config.toml
num_hidden_layers = 9
hidden_size = 224
intermediate_size = 448
norm_eps = 1e-05
init_std_down = 0.00354
optimizer = "adamw"
lr_mult_qkv = 0.7
decay_shape = "linear"
MLP neurons of a small language model. Each row is named by its layer, matrix (down: output weights) and neuron, and shows model dimensions 32-159. Each number is 128 + 24 x the weight over its row's rms, rounded and kept within 0 to 255.
A block is one neuron, or neurons of one layer that tend to fire together. After each block is what it responds to, as a language model described it from the Wikipedia text at the highest values.

L2.down32 [133 137 126 101 122 125 138 162 116 151 108 130 180 125 147 138 131 123 125 105 155 159 110 106 120 128 125 149 116 143 157 121  94 151  85 177 104 141 132 141 102 143 108 119  69 135  95 133 112  94 151 118 152 128  82 114 139 140 110  92 144 116 100 155 117  98 123  94 129 124  93 114 141 110 130 121 159 155 155 129 172 150  96 103  86  82 150 162 164 114 123 130 143 119 111 106 138 125 150 103 115 121 123 111 128 148 113 151 135  99 158 136  90 181 126 148  93 144 143 139  83 139 114 116  74 114  90 113]
L2.down54 [137  94 104  93 122 114 125 131 132 142 134 116  93  78  93 135 131 167 110 135 129 138 139 148 142 137 110 146 103 159 109 120 133 115  71 106 146 153 112 165 142 165 117 144  67 120  93 103 154 109 137 150 179 138 114 126 137  85 122 120 125 101 123 106 148 117 145 104 166  81 116 125 143 131 137 124 174 137 174 125 132 155 150 130 122 146 125 121 144 114 150 148 132 129 125 157 171 138 142 130 147 118 125 122 136 184 107 145 158 136 129 134  95 139  97 119 143 127 133 170 149 123 104  93 158 142 171 136]
L2.down129 [122 137 115 153 150 129 137 108  89 101 118 137 162 128 111 172  95  88 141 117 153 120 135 117 119 108 111  62 122 132 152 141 157  85 131 154 155 135 111 107 115 101 138  82 157  97 100 109 123 122 132 146 170 170 118 132 110 123  92 102 129 124 177 135 124 158 106 133 123 123 168 166 142 107 144 141 115 104 142 110  91 111 160 120 127 120 124 178 141 140  87 118 147 141 104 123 160 100 153 100 123 100 122 165  93 143 117 101  97 105 114  82 136 149 131  89 134 144  96 129 158 156 141 164 153 135 120 146]
L2.down138 [120 121  88 113 153  94 128 131 188  96 104 115 128 159 107  99 109 125 160 159 121 136 107 107 148 110 103 130 121 108 175 127 131 136  69 158 156 118 132 151 123 161 140 144 115 155  91 100 120  84 153 179  92  62 144 109 117 171 141 155 147 133 134  99 150  87 124 142 146 136 154 131 120 169 126 135 113 179 127 101  90 127 131  86 175 137 142 120 138 145 119 116 137 154 131 115 101  92 128 107 135 138  71 138 132 136 155 153 144  75 116 107 140 118 130 110 166 140 148 172 130 119 135 103 137 128 157 125]
L2.down164 [143 131 145 113 126 108 147 120 153  83 140 151 150 163 122 150 121  69 123 129 124 144 156  64 129 158  96 176 114  89 128 116 157 119 141 137  92 145 139 121 130 119 142 163 108 180 149 187 113  95 161 138  80 128 111  91 137 165 113 173 121 140 155 121 184 116 115 123 135 117 114 106 144  98 121 111 100 137 166 138 119 113 163  88 101 124 112 152 148 148 128 152 150 102 105 125 126 108 147 123 115 184 132 147 140 130 107 139 126 123 109 123 135 119 193 119 134 148 143 129 159 127 130 125 107 165 116  88]
L2.down186 [154 152 121 115 161 134 136 148 131  77 139 192 154 111 103 120 123 117 155 106 132 150 131 144 163 130 129 147 103 150 117 123 133 149 143 108 163 107 123 135 147 121 140 131 104 112 125 164 117 145 200  84 129 161 129  81 117  73 140 108 172 131  98  75 138 101 130 113  66 121 122  97 155 100 119 129 124  70 121  91 111 137 118 105 136 148 155 163 122 173 134 134 138 155 123 137 137  89 126 136 102 114 116 105 130 130 102 172 156 104 131 139 127 109 145 108 107 113 157 117 133 115 157 105 136 102 150 139]
L2.down195 [126 109 138 151 117 153 106 114 103 136 150 135 139 125 142 131 176 138  67  93 137 106 119 119 154 137 138 140  63 134 145 115 121 184 128 127 158 141 125  97 145 128 133 135 132 112 142  81 157 126 124 129 128 130 112 139  86 158 120 147 134  98 118 141 125 182 111 120 133 131 125 132 119 163 135 136 125 167 103 116 160 133 139 134 128 123 138 102  81 146 103 136 135 104 141 144 116 109 127  86 171 145 143 106 139 100  85 180 119 150 131 115 112 127 130 134 163 126 108 145 107 169 148  94 117 160 112  84]
L2.down201 [119 117 112 150 140 192 130 114  95 137 104 137 129 169 107 158 174  98  97 145 149 134 129 110 105 114 131 124 163 144 180 110 112 121 107 134 138  92 126 145 169 102 105 115  78 115  92 111 111 102 160 118 137 125 130 113 106 100 115 165 162  93 122 123 164 162 109 127 126 112 160 140  98 136 129 119 116 155 131 125 144 174 103 122 118 165 156 142 143 126 108  96 135 157 148 127 150 132 129 116 159 153 104 111 114 110 112 139 171 113 144 112 156 113 136 138 142 107 130 113 121 132 143 130 107 136 110 153]
L2.down204 [123 143 158 129 142 158 124 138 161 133 107 152 138  95  78 132 123 142 135  97 159 108 161 139 147 121 132 121 134 142 172 122 162 169 150 168 130  99 115 157 134 156 143 104 112 146 103 135 124 115  84 114 152 142 116  95 102 110 124  83 115 143 125  98 113 111 135  85 103 126 110 102 137 100 161 126 172 120 119 111 122 143 102  83 133  95 158 164 119 149  95 131 146 122 122 121 127 134 137 127 166 126 142  90 138 172 137 141 151  88 142 112 152 154 101 106 134  93 143 153 107 141 134 138  92 114 141 127]
L2.down258 [ 73 154 104 134 159 182 114  96 104  92 148 134 143 165 128 137 129 130 164 116 144 118  96 128 104 137 165 134 164 172 166 117 131 144 128  94 133 116 122 160 135 119 126 106 114 110 154 101 141 127 121 129 131 146 127 131 124 148 143  85 144 142 159 112  83 206  85 137 125  98 113 108 173 133 146 137 131 122 142 128 169  80  87 112 108 188 167 131 140 138 157 120 161 136 142 145 130 128 142 133 131 136  86 148 100 129 140 104 157 141 123 102 145 103 131 171 118  70 137 124 165 122 101 106 116 138 126 144]
L2.down330 [147  86 157 120 149 132 138 105  85  99 136  78 166  72 119 126 165 139 171 114 188 128  93 139 190 173 115 132  90 110 148 115 124 131 119 102 139 104 136 146 123 156 137 116 141 124 125 133 123 142 157 100 107 135 145  90 118 125 130 101 168  97 120 105 152 129 118 113  86 132 137 149 111 103 148 133 114  99 111  98 124 151 125 171  94 154 108 142 121 138 123 147 136 108 107 164 122 119 119 124 124 101 133 168 148  75 144 176 135 131  95 125 142 120 138 139  97 133 173 111  83 113 134 130 105 123 107 175]
L2.down343 [195 135 131 133 131 147 127  91 111 117 154 132 146 117 163 125 130 108 101  92 151 116 120 123 161 157 114 175 150 146  96 115 138 188  82 116  86 122 130 105 157 139 139 154 101 132 131  90 143 108 157 128 109 135 153 122 110 124 134  87 145 133 103 112  76  88 117 166  90 116 106 132 175 131 167 143 120 143 123 133 131 167 106 175 131 112 131 143 108 131 139 142 100 122 128 122  86 140  84  94 100 120 137 122 121 127 148 128  89 115  95 166 129 144 178 112 154 135 202  94  84 138 106 133 158 110 116 135]
L2.down344 [109 146 147 134  87 156  96 131 108 103 115 133 154 154 121 105 142 131 116 108 189 136 121  67 116 140 155 147 114 113 197  84 112 149 130 136 134 126 119 107 114 177 136 115 125 144 137 146 145 162 159 114  86 158 102 130 106 162  67 155 111 157 118 167 119  96 129 107 132 113 137 120 116 119 115 119 110 153 115  90 124 163 154  94 105 154 151 112 141 162 143 119 135 128 141 113 128 128 154 119 134 106 121 116 133 125 140 129 133 153 150 117 117 102 150 128 157 109 106 104 157 119 119 146 156 103 115  77]
L2.down350 [147 128 107 122 139  99 127 133  81  91 120 123 166 137  96 120 165 133 107 137 172 136 130 105 102 104 150 135 112 128 174 122 118  93 142 138 134 103 120 108 144 106 113 138 128  98 115 112  98 109  98  81 136 129 108 113 123 127 124 150 132 115 106 131 175 170 125 134 175  91 164 144 120 113 120 133 127 130 173 128 115 150 131 106 126 154 169 140 129 133 111 102 136 107 125 172 178 145  92 126 123 145 150 121 106 145 117 138 117  65  98 116  66  86 127 102 103 139 158 119 145  84 161 128 137 148 111 139]
L2.down357 [ 96 109 120 122 141 127 137 132 176  99 146 115  92 154 112 148 136 128 124  95  63 113 126 108 131 162 136 165 147 132 184  96 124 152  84  75 119 131 126 142 124 116  76 136  98 122 123 106 124 100 215 101 139 159 104 137 157 134 105 103 114 151 151 150 162 125 145 118 108 113 139 120 138 101 138 138 117 120 124 127 137 142  99 125 124 150 115 175 124 183 104 177 115 113 135 127 134 103 115  90 159 124 140 145  86 169 113 135 131  63 110 104 117 128 137 141  82 133 142 137 113 149 188 138 107 155 120 114]
L2.down437 [138 136 102 125 135 164 143 131 103 101 107 107 142 133 129 138 161  96 102 119 127 119 125 116 123 101 104 116 122 180 136 110 123 130 120 135 152 127 125 138 121 125 118  89  84 134  92 137 137  71 118 139 115 120  90 111 128 146  95 119 106 158 154 121 156 135 145 123  76 124 146 120 143 134 108 120 158 140  90 137 172 163 127 139  88 162 127 149 171 156 114  92  87 156 172 141 132 130 130 128 150 137 101  99 134 109 104 159 127 136 146 123 101  61 124 132 156  87 160 165 124 133  97 107 132 120  90 158]
Description: Mostly the word "on" (dates, places, go on, on holiday), plus up, out, off, under, over as particles or prefixes like upon, uploaded, underground.

L4.down241 [134 132 151 155 126 155 113 115 118 115 137 152 126 104 159 171 182 126 122 110 114  95 144  97 140 139 127 154 122 162 145 125 131 113 115 149 118  97 118 153 132 133 109 126  74  89 143 116 121  89 150 121 120 130 111  97  93 137 106 149 129 130 131 126 188 166  88 120 126 104 164 134 156 129 133 121 100 157 145 116 137 145 113 140  79 131 114 160 135 161  90 126 142 120 150 100 126 128 122 130 154 143 130  93  81 115 127 153 135 104 105 136 158 113 129 128 136 138 152 173 105 128 135 115  83 126 135 138]
Description: The preposition on right after a verb, as in died on, set out on, based on; sometimes over, under, at.

L4.down105 [154 109 173  93  88 116 166 134 111 161 102 123 166 127 152 124 141 148 155 155 112 123 161 141 140  98 127 149 162 108  86 129 138 111 121 127 114 166 172 140 156 117 140 141 137 150  91  92 116 135 119 158 139 115 134  99 121 162 131 108 109 117 179 166 156 156 136 104 134 105 133 135 149 120 157  97  94  62 142 140 129 154 130 110 118  99 125 105 126 117 127  89 146 128 130 169 165 134  78  96 126 104 121 123 135 106 115 136 131 140  95 140 118 133 129 152 172 134 117 111 157 136 151 125 127 159 105 136]
Description: A lone n or N token (sometimes a or A) that begins a word split into pieces, e.g. n+ational, n+ame, N+etwork, a+head.

L5.down157 [128 112 140 115  95 124  47 135 108 147  96  73 110 107 129  96 131 156 126 112 124 172 139 161 125 121 131 136 123 140 137  85 145 164 124  97 142 130 114 130 147 112 122 140 125 189 143 134 124 118 122 128 167 134 105 111 151 124 113 153 118  84 103 141 141 119 111 155 121 161 131 127 131 190 128 151 158 122  72 142 118 140 105 148 112 191 170 126 145 135  97 108 145 115 125 112 112 134 141 144 147 117 127  80  77 145 124  99 116 136 135 119 132 112 124 134 106 182 108 167  98 105 144 115 129 138 128 135]
L5.down220 [112 146 124 141 147 156 122 140 114  91  93 128 125 108 143 106 143 105 145 155  63 124 100 107 129 151 115  80 107 102  91 148 204 111 129 179  93 123 107 153 126 148 120 135 118 148 124 123 130  96 123  83 140 135 120 159 106 128 124 130 116 132 168 110 148  99 103 169 161 143 151 173 157 124 116 138 169 147 167 160 109  90 132 137 167 134 160 136 156 127 115 145 152  72 124 156  77 126 120 100 124 149 125 169 184 132 131 130 125 168  80 111 122 179 107  93 141 140 109 127  83 111  96 119  99 145 123 155]
L5.down314 [144 135 137 129  71 133 116 121 153  92  77 122 147 131 131 149 106 108 146 123 146 116 146 155 146 108 112 161  92 122 118 118 184 102 131 132 169 170 113 128 144 131 111  74 154 135 121 136  90  74 126  95 170 123 142 126 166 114 181 121 109 108 144  87 159 128 136 105 120 139 123 144 130 148 143 142 157 127 142 127 134 171 161  87 151 131 134  94 123 122 154  84 101 131 136 119 126  87  87 120 144 118 152 153 157 132 135 135 132 126 117 129 137 128  85 123 101 153 110 132 127 182 122 110 129 146 131 153]
L5.down395 [127 132 113 151 181 108 105 161 154  78 104 144 154 148 117  68 119 111 124 104 113 120  90 163 134 135 144 116 124 132 113 139 161 145 114 137 149 131 131 126 137 125 120 140 118  78 108 109 112 145 158 128 129 124 130 155 154 177 123 115 100  82 139 113 142 118  81 119 136 138 124 110 177 127 147 143 178 125 149 121 118 134 100  96 132 162 119  84 171 107 118  41  87 176 161 102 132 127 172 122 132  99 134 149 145 153 164 159 110 121  90 152 132 180 110 146 147 152 157 169 128 116 125 155 128 129 122 128]
Description: Word-start fragments M or m (Mexican, Muslim, major, message) and an (announced, analysis, ancestor), often right after a or the.

L2.down18 [118 145  87 160 170 131 152 149 112 146 119 134 146  82  79 142 186 109 152 121 157  99 132 149 138 135 134  81 111 126 159 162 148 116 141 146  81 116 128 145 165 142 148  94 117 110 131 101 157 118 131 119  78 131 130 112 153 103 116 131 132 130 121 143  96 120 112  82  98 119 105 157 118 163  95 128 133 139 116 133 122 113 131 178 101 134 117 138 119  85 154 109 147 134 122  96  98 156 185  97 173 161 134 144 155 114 142 112 154 101 158 102 128 128 161  98 137 149 111 117 163 134 117 134 128 132  96  93]
L2.down34 [163 159 131 112 104 141 111 131 173 118 109 110 122 131 114 159 127  72 151  96 155 140 139 129 156 119 130 128 161 137 105 127 145 128 138 122 114 116 133 110 102 129 129 137  73 153 166 116 126  75 103 119 135  88 120 117 117 172 124 145 144 141 146 105 135 184 117 131 103 114 145 145 127 127 133 127 110 126  54 167 161 148 134 139 121 101 117 148 129 125  64 123 138 135 150 131 153 129 163 140 140 131 130 145 175 170  98 126 114 152 141 144  95 116 133 104 143 123 113  85 102 137 157 165  51 122 158 164]
L2.down50 [138 128 129 108 125 158  81  97 154 165 106 144 163 157 173 128 130 144 142 160  74 131 115  95 133 126 105 178 107 100 170 116 129 126 128 130  94 122 126 165 142  81 100 139 125 190 161 113  87 108 140 169 149 129 150  91 115 111 111 128  71 139 100 115 121 118 143 119 160 125 185  67 123 109 115 123 105 125  97 130 111 176 116 108 107  89 147 154 127 131 146  71 131 116  85 159 102 127 170 166 118 121 118 105 125 127 153 113 102  97 138 100 148 138 111 137 105 115 127 116 142 136 150 139 118 114 156 131]
L2.down62 [118 101 130 121 127 117 145 141 108 126 140 129 134 123 134 133 131  97 125 124 140 124  91 126 136 146 146 124 125 117 104 129 125 134 102 130 134 133 146 139 124 129 111 125 154 129 124  98 116 121 119 110 129 134 126 119 118 123 130 135 131 126 121 127 132 121 129 102 148 127 119 130 122 125 147  82 128 139 122 123 135 122 144 126 129 134 126 137 148 147 138 108 108 147 139 110 125 119 127 123 123 133 121 125 122 143 126 115 145 153 148 115 134 136 123 133 118 130 139 130 122 121 158 142 144 126 123 114]
L2.down77 [180 111 172 111 121 109 122 115 149 133 119  95 109 106 143 102 117 138 156 155  99 123 142 139 144 117 135 136 137 135 128 124 140  97  90 133 136 144 143 163 122 129 135 123 115 133  93 113 104 113 142 153 130  99 180 104 142 151 137 161 109 124 182 121 152 106 146 126  92 108 138 157 154 119 140 117 132  91 144 149 127 184 114 110 122 122 112 166 107 106 154  70 143 148 111 161 122 153  70 121 116 114 118 121 161 128 112 113 144 138  81 131 118  88 141 140 136 125 125 186 169 117 147 126 145 169 132 122]
L2.down96 [ 93  88 149 157  76 148 110 110 111 119 100 149 142 180 135 162 132  83 121 137 134 117 120 100 153 148 129 139 144 111 104 156 154 134 139 135 140 144 154 130 129 166 133 180 145 150 113  90 144  89 109 143 107 112 173  79 130 165 116 194 108  79 150 122 151 104 159 104 158 144 121 122 109 127 125 120 131 131 116 134 152 142 145 140 137 139 132 118 101  90 136 104  87 124 140  77 116 139 104 111 137 113 135 138 118 115 147 137 146 212 114 145 135 148 112 167 101 136 103 125 114 122 139 128 112 167  87 134]
L2.down160 [134 133 130 105  93  97 130 113 115  95 128 103 137 138 133 137 104 115 136  87 161 142 140 123  95  66  98 113  95 171 125 123 158 171 121  97 146 122 124 128 119 122 204 145 168 149  83  95 115 162 151 138 172 103 131 122 130 133  95 122 118  88 112 136 135 117 131 169 118 136 168 148 116 108 136 138 150 142 135 100 137 118 123 104 106 124 155  97 125 132 116 124 137 101 145  85 168 162 101 147 134 123 158 137 153 141 155 165 169 133  95 156 129 131 117 128 148 122 123 155 144 124 133 108 106 115 106  93]
L2.down165 [130 124 164  93 119 123 155 149 107 148 136 103 165  73 124 137 101 135 133 169 118 153 134 132 110 128  98 106 137 181 153 156 129 147  95  84 117 114 118 159 137 139 152 158 129 171 134  82 129 116 145 116 125 133  90 117 126 113 135 121 133 113 149 101 153  82  83 140 174  92 194 169 134 112 107 137 145 116 152 126 143 149 152 133 115 153 146 101 131 150 112 107 174 159 145 123 107 133 101  82 107 107 167 112 105 123 133 138 180 140 146 120 153 122 166 101 144  87 111 141 111 119 151 139 139 122 173 104]
L2.down179 [178  85 170 125 120 114 111 123 130 134  79  90 131 143 150 123 111 151 121 138 124 164 147 132 127 124 119 112  90 107 120 133 134 125 127 150 138 140 128 147 124 109 171 154 102 151 131 107  73  72 117 177 133  97 182 122 109 148 124 170 124 146 196 133 144 117 157 148 117 144 110 119 117 118 112 108 126  97 108 134 123 206 111 124 122 133 122 169 114 114 138  67 140 133 113 130 133 182  96 129 107 118 123 149 132 138 130 159 127 115 112 129 109 103 123 102 131 127 133 151 188 137 120 111 123 136 152 134]
L2.down183 [127 113  97 119 131 145 107 133 151 102 136  95 165 111 159 115 121 130 134 111 129 127 168 161 136 103 121 127 112 139 119 119 158 147 108 146 121 131 119 140 121 136 106 150 137 139 138  94 103 103 150 138 128 121 140 168 144 138 169 129 108 107 181 125  99 123  84 152 153  96 136 125 169 154 113 139 118 164 138 153  80 155 144  83 129 118 156 135 129 156 140  48 110 141 107 114 121 155 166  91 130 165 120 136 124 127 110 108  75 101 114 148 131 161  99 126 114 135 116 116 129 150 127 123 113 112 129 145]
L2.down196 [148 110 161  88 117 101 117 149 155 113  77  90 122 186 159 118 111 140 128 151 137 134 127 132 145 127 142 125 135 109 124 123 173 145 137 160 120 128 115 121 119 142 144 155  90 149 128  86  99  59 116 119 162 130 124 149 115 151 142 125 131 149 160 102 175 111 103 137 128 137 113  91 131 117 106 129 149 131 130 107 101 157 159 114 144 131 127 183 126 120 110  13  98 116 145 133 141 145 152 124 122 130 113 155 158 196  98 204 141 129 142 108  76  91 122 125 135 151 131 121 131 154  83 118  96 108 127 169]
L2.down225 [114  68 114 152 110 111 129 133 101 110 129 140 128 164 171 140 117 174 142 135 156 122 117 155 108 133 109 133 138  99 108 128 160 142 157 145 130 139 116 121 139  86 149 165  72  91  97  90 126 108 109 140 162 133 157 125 115 118 167  99 149 156 168 134  89 112 147 129 135  92 128 102 101 104 141 125  96 125 139 131 106 160  85 148 129 125 129  89 104 130 128  93 149  97 152 110 170 136 130 119  78 129 124 179 198 167 129 127 128 136 131  84 131 115 150 128 136  94 122  86 161 179 129 106 135 122 137 149]
L2.down239 [148 133 157 100  83 110 123 128  96 147 154 138 120 127 125 138 140 108 111 157 124 119 129  93 130 116 112 146 151 124 148 116 107 141 135 130 115 138 148 180  86 137 159 124 137 106 113 160 115 111 122 151  80 132 203 102 126 143 108 181 143 107 118 122 106  81 132 147 137 127 141 124  80 121 133 124 115 118 169 117 144 121  83 117 141 147 113 115  89 112 130 167 142 151 152  91  97 142  64 113  96 127 130 165 119 118 112 137 104 192 139 203 132  89 139 134  90 144 141  77 152 104 142 145 129  89 139 160]
L2.down271 [ 96 139  85 136 133 135 145 105 119 169 122 161  95 101 147 111 116 100 106  95 140 134 126  96 130 127 126  92  98 157 111 136 147 113  90 102 125 133 136 115 132 151 152  87 166 108 137 132 141 131 164 128 106  90 135 134 146 129 113 115 148 149 127  76 146  98 125 142 113 113 133 170 142  68 125 127 138 126 143 134 132 114 162 140 128  98 137 166  93 101 153 133 136 146  96 126 149 113 109 116 123 128 134 147 123 116 134 154 110 186 127 173 175 170 164 139 116 149 148 127  74 149 127 132 103 149 147 120]
L2.down296 [137 116 113 164  88 119 136 144 122 125  79  96 175 151 140  99 175 112 140  81 143  95 105  83 125 168 152 110 131 114 129  89 118 153 122 133 149 138 136 112 116 178  58  91  99 111 141 118 158 148 103 116 139 141 124 138 129 124 152 164  95 128 158 131 169 105 136 121 134 153 138 117 140 104 161 128 106 121 133 154 134 109 107 220 112 147  88  91 134 115 170 171 121  95 160 105  93 201 139  71 121 151 114 113 140 165 127 153 120 142  88 113 157 146 154 119 130 160 134 159 131 140 104 131 110 127 119 129]
L2.down377 [ 87 146 109 108 104 145 120 126 105 151 115 114  92 128 108 113 121 139 133 155 138 148 114 104 100 152 131 101 128 125 184 127 161 131 146 173 106 115 106 156 173 119 129 138 127 132 166  71 120  82  85  86 157 110  91 106 141  83 121 114 117 104 125 140 131 113 155 152 122  78 140 140 157 167 134 127  69  98  77 176  81 148 140 107 167 128 140  94 130 127 133 147 126 106 143 112 142 171 119 101 138 131 120 142 143 118 115 148 128 123 139 165 140  99 175 137 130 158 148 123 110 165 121 103 150  94 148 120]
Description: Fires on a word's first split-off piece, mostly J/j (Jenny, justices, junior, jurisdiction), sometimes others like bec, gen, n.

L5.down120 [152 133 139 127 129  89 105 168 186 147 127 134  79 118  73 138 115 172  82 100 164 136  87 145 132 106 146 162 124 147 125  94  93 119 136 139 156 106 182 107 153 149 105 165 120  78 105 165 153 163 127  93 131 149 116 115 125 113 118 114 163 127 181  99 130 141 108 112 155 147 119 141 117 119 129 141 161 101  99 121  93 144 157 107  93 140 113 124  68 117 130 148 105 130 149 129 144 113 151 124 134 139 105 137  98 115 115 165 163  93 124 144 133 169 117 141 128 130 102  90 104 118 121  91 117 162 157 116]
L5.down144 [115 119 162 125 128 126 120 160 143 149 127 130 145  91  92 152 118 181 137 126 105 114 163 142 122 129 113 161 113 147 150 155 114 120 102 109 165  89 147 128 144 132 130 177 134 144  98 155 122 137 120 124 148 136 121 109 159 110 132 134 120 104 128 145 133  84 160 107 152 133 139 138 130 111 165 171 136 130 130 141 137 125  93  96 139  87 152 122 124 152 130 141 166  91  86 125  87 129 128 111 105 111  87 139 132  86 146 134 125  44 157 141 117 122 119 108 136 106 146 116  76 141 142 159 136 104 120 104]
L5.down267 [191 109 135 140 178  90 125 154 153 188 114 155 118 133 109 147 124 150 135  95 139 157 108 161 134 124  81 121 126 134  91 121 100  74 168 141  92  93 136 140 162 131 142 140 116 111 125 170 112 154 112 104 118 169  85 129 105 132 142 186 105 130 105 140 124 105 145 144 112 133  79  91 148 134 140 148 159  94 128  76 101 131 114 109 134 117 164 132 134 151  84 138 130 164 132 135 142 110 135 115 180 112 149 134  90 108 108 144 112  69 117 114 123 133 132 135 124 138 120 109 134 136 131 167 167 144  90 134]
L5.down317 [119 109  99 137 136 131 137 184 155 135 142 145  72 121 112 105 127 134 124 163 198  96 140 165 146  96 143 125 112  97 169 111 115 107 104 124  68 150 164 154 124 151 151 126 134 142 150 131 110 124 127 130 151 125 129 103  74 142 102 104 140 126 153 123 138 103 106 140 140 111 133 152  99 151  99 122 115 133 122 110 151 136 101 122  60 147 151 122 126 136 137 116 136 138 133 147 128 111 118 160 157 133 165 147 162 133 118 129 125 111 105 119 110 115  87 101  90 124 129 136 135 120 162 130  77 151 114 161]
Description: Prepositions or pronouns that follow a completed verb phrase or noun, such as on, as, for, after, him, plus word-final pieces like -il in until.